config.yaml
d_mlp: 1920
bias: "none"
decay_fraction: 0.561
decay_shape: "linear"
doc_mask: false
MLP neurons of a small language model. Each row is named by its layer, matrix (up: input weights) and neuron, and shows model dimensions 32-127. Each number is 128 + 24 x the weight over its row's rms, rounded and kept within 0 to 255.
After each neuron's rows, "fires in" lists the words (lower case) most often at its 100 highest values on Wikipedia text that the model never trained on. A number after a token or word is its count.

L2.up292 [133 149  85 124 153 128 153 136 137 132 180 152 135 149 122 141 148 119 144 134 148 143 127 125 133 126 115 122 136 113  99  94 122  98 164 149 143 141 117 140 123  95 129 106 122 125 133 129 136 126 110 116 105 120  94 159  98 157 117 140 104 111 137 121 113 136 111 106 132  84 134 144 136 102 101 142 138 111 139  88 145 147 193 106 136 103 116 151 103 114 104 151 107 124 154 140]
fires in: "area" 12, "district" 10, "m" 10, "representatives" 7, "were" 6, "overall" 6

L5.up1462 [129 114 111 154 158  96 128 124 146 148 117 125 151 121 129 125 139 130 129 150 127  99 156 118  97 134 143 119 165  96 175 160 166 134 112  96 157 116 145 149 120 116 140 158 155 113 106 127 180 111 101 163  97 133 131 169 117 113 107 126 120 137  81 113 134 116 116  94 101 105 124 135 159 161 125 146  92  80  97  87 151  78 104 119 123 132  88 153 129 121 120 129  91 110 146  87]
fires in: "state" 16, "district" 11, "station" 11, "railroad" 7, "line" 5, "race" 5

L2.up115 [146 129 151 149 142 167 156 131 136 138 135  87 147 117 122 135  86 132 170 159 143 140 144 124 127 135 132 117 103 163 129 137 142 117 154 129 126 135 143 109  94  79 129 109 113 134 116 136  84 139 100 127 117 140 144 101  89 130 174 105 166  99 128 119 120  89 174  94 133 137 129 172 177 139 115 148  86 110 125  93 108 137 136 118 120 168 134 124 133 114  93 150 138 117 155 129]
fires in: "railroad" 31, "railway" 10, "radio" 8, "radcliffe" 4

L8.up443 [169 148 137 156  87  94  89 114 112 132 108 100 138 135  92 154 133 167 145 127 117 109 119 101 138 125  76 141 165 137  98 119 106 115 125 157 157 129 184 128 133 164 107  70 112 166  90 135 108  91 148 127  79 133 160  98  98 152 105 153 107  97 121 125 118 134  94 140 141 110 126 102 129 180 108  94 125  74 129 126 133 135 121 117 109  71 103 123 127 120 111 140 114 159 144 171]
fires in: "most" 30, "000" 10, "best" 7, "largest" 4

L5.up963 [115 108 113 151 121 118 107 136 152 112 144 113  55 129 104 119 129 139 123 105 155 129 119 171 134  81  98 137 114  96 154  69 112 124 157 145 163 121 128 151 153 140 156 166 121 142 122 128 103 134 112  93  91  91 133 118  93 131 107  71 143 124 148 117 154 126  91 111 115  85 101  85 118 144 139 136 157 116  66 127  65 118 111 133 190 157 155  83 102 169 115 126 114 139 152  81]
fires in: "all" 25, "gladstone" 14, "most" 12, "philippine" 5, "daewoo" 4

L8.up957 [117 132 143 145 134  64 141 127 176 162 140 130 145 100 114 119 167 118 112 121 116  98 142 154 112 122 171 115 117 121  87 107 152 128 137 162 131 140 143 104 136 108 131 121 111 145 130 168 174 159 121 155 140 117 127 105 172 134 164 134 105 129 164 128 127 102 100 145 118 138  94 120 133 111 100  91 139 182 164 141 162 130 125 150 131 147  96  96 133 139 111 110 107 146 167 137]
fires in: "an" 32, "any" 7, "houston" 5, "ancient" 5, "another" 4, "angeles" 4

L5.up1341 [163 149 145 171 138 112 144 121 147 101 114 133 106 152 126 169 103 138 105 124 153 154  93 104 134 100 145 136 155 143 101  71 135 102 122 131 100 129 144 109 118 150 138 113 168 122  82 158 132 114 168 165 133 148 119  88 168 131 106 150 105 124 112 114 110 122 101 161 135 171 131  81 100 134 118 152 159 141 133 115 137 127 136 148 144 134 105  98 179 116 177 143 157 126 142 173]
fires in: "one" 45, "this" 15, "each" 13, "right" 4, "original" 4, "wave" 4

L5.up793 [148 147 124 127 122 123 122 145 109 125 168  95 150 131 134 145 122  98 132 102 165 133 178 148  71 117 150  93  92 103 143 135  94 154  97 132 123 139 140  89  95 131 124 126 155 134 140 129 136 132  98 131 139 127 135 123 123 131  97 116  61  81 104 119 137 110 163 100 125 127 133 133  99 181 124 109 139 134 144 110 127 146 106 131 132 101  95 124 145 178 121 161 156  91 130 121]
fires in: "club" 10, "university" 10, "party" 8, "college" 8, "association" 7, "team" 7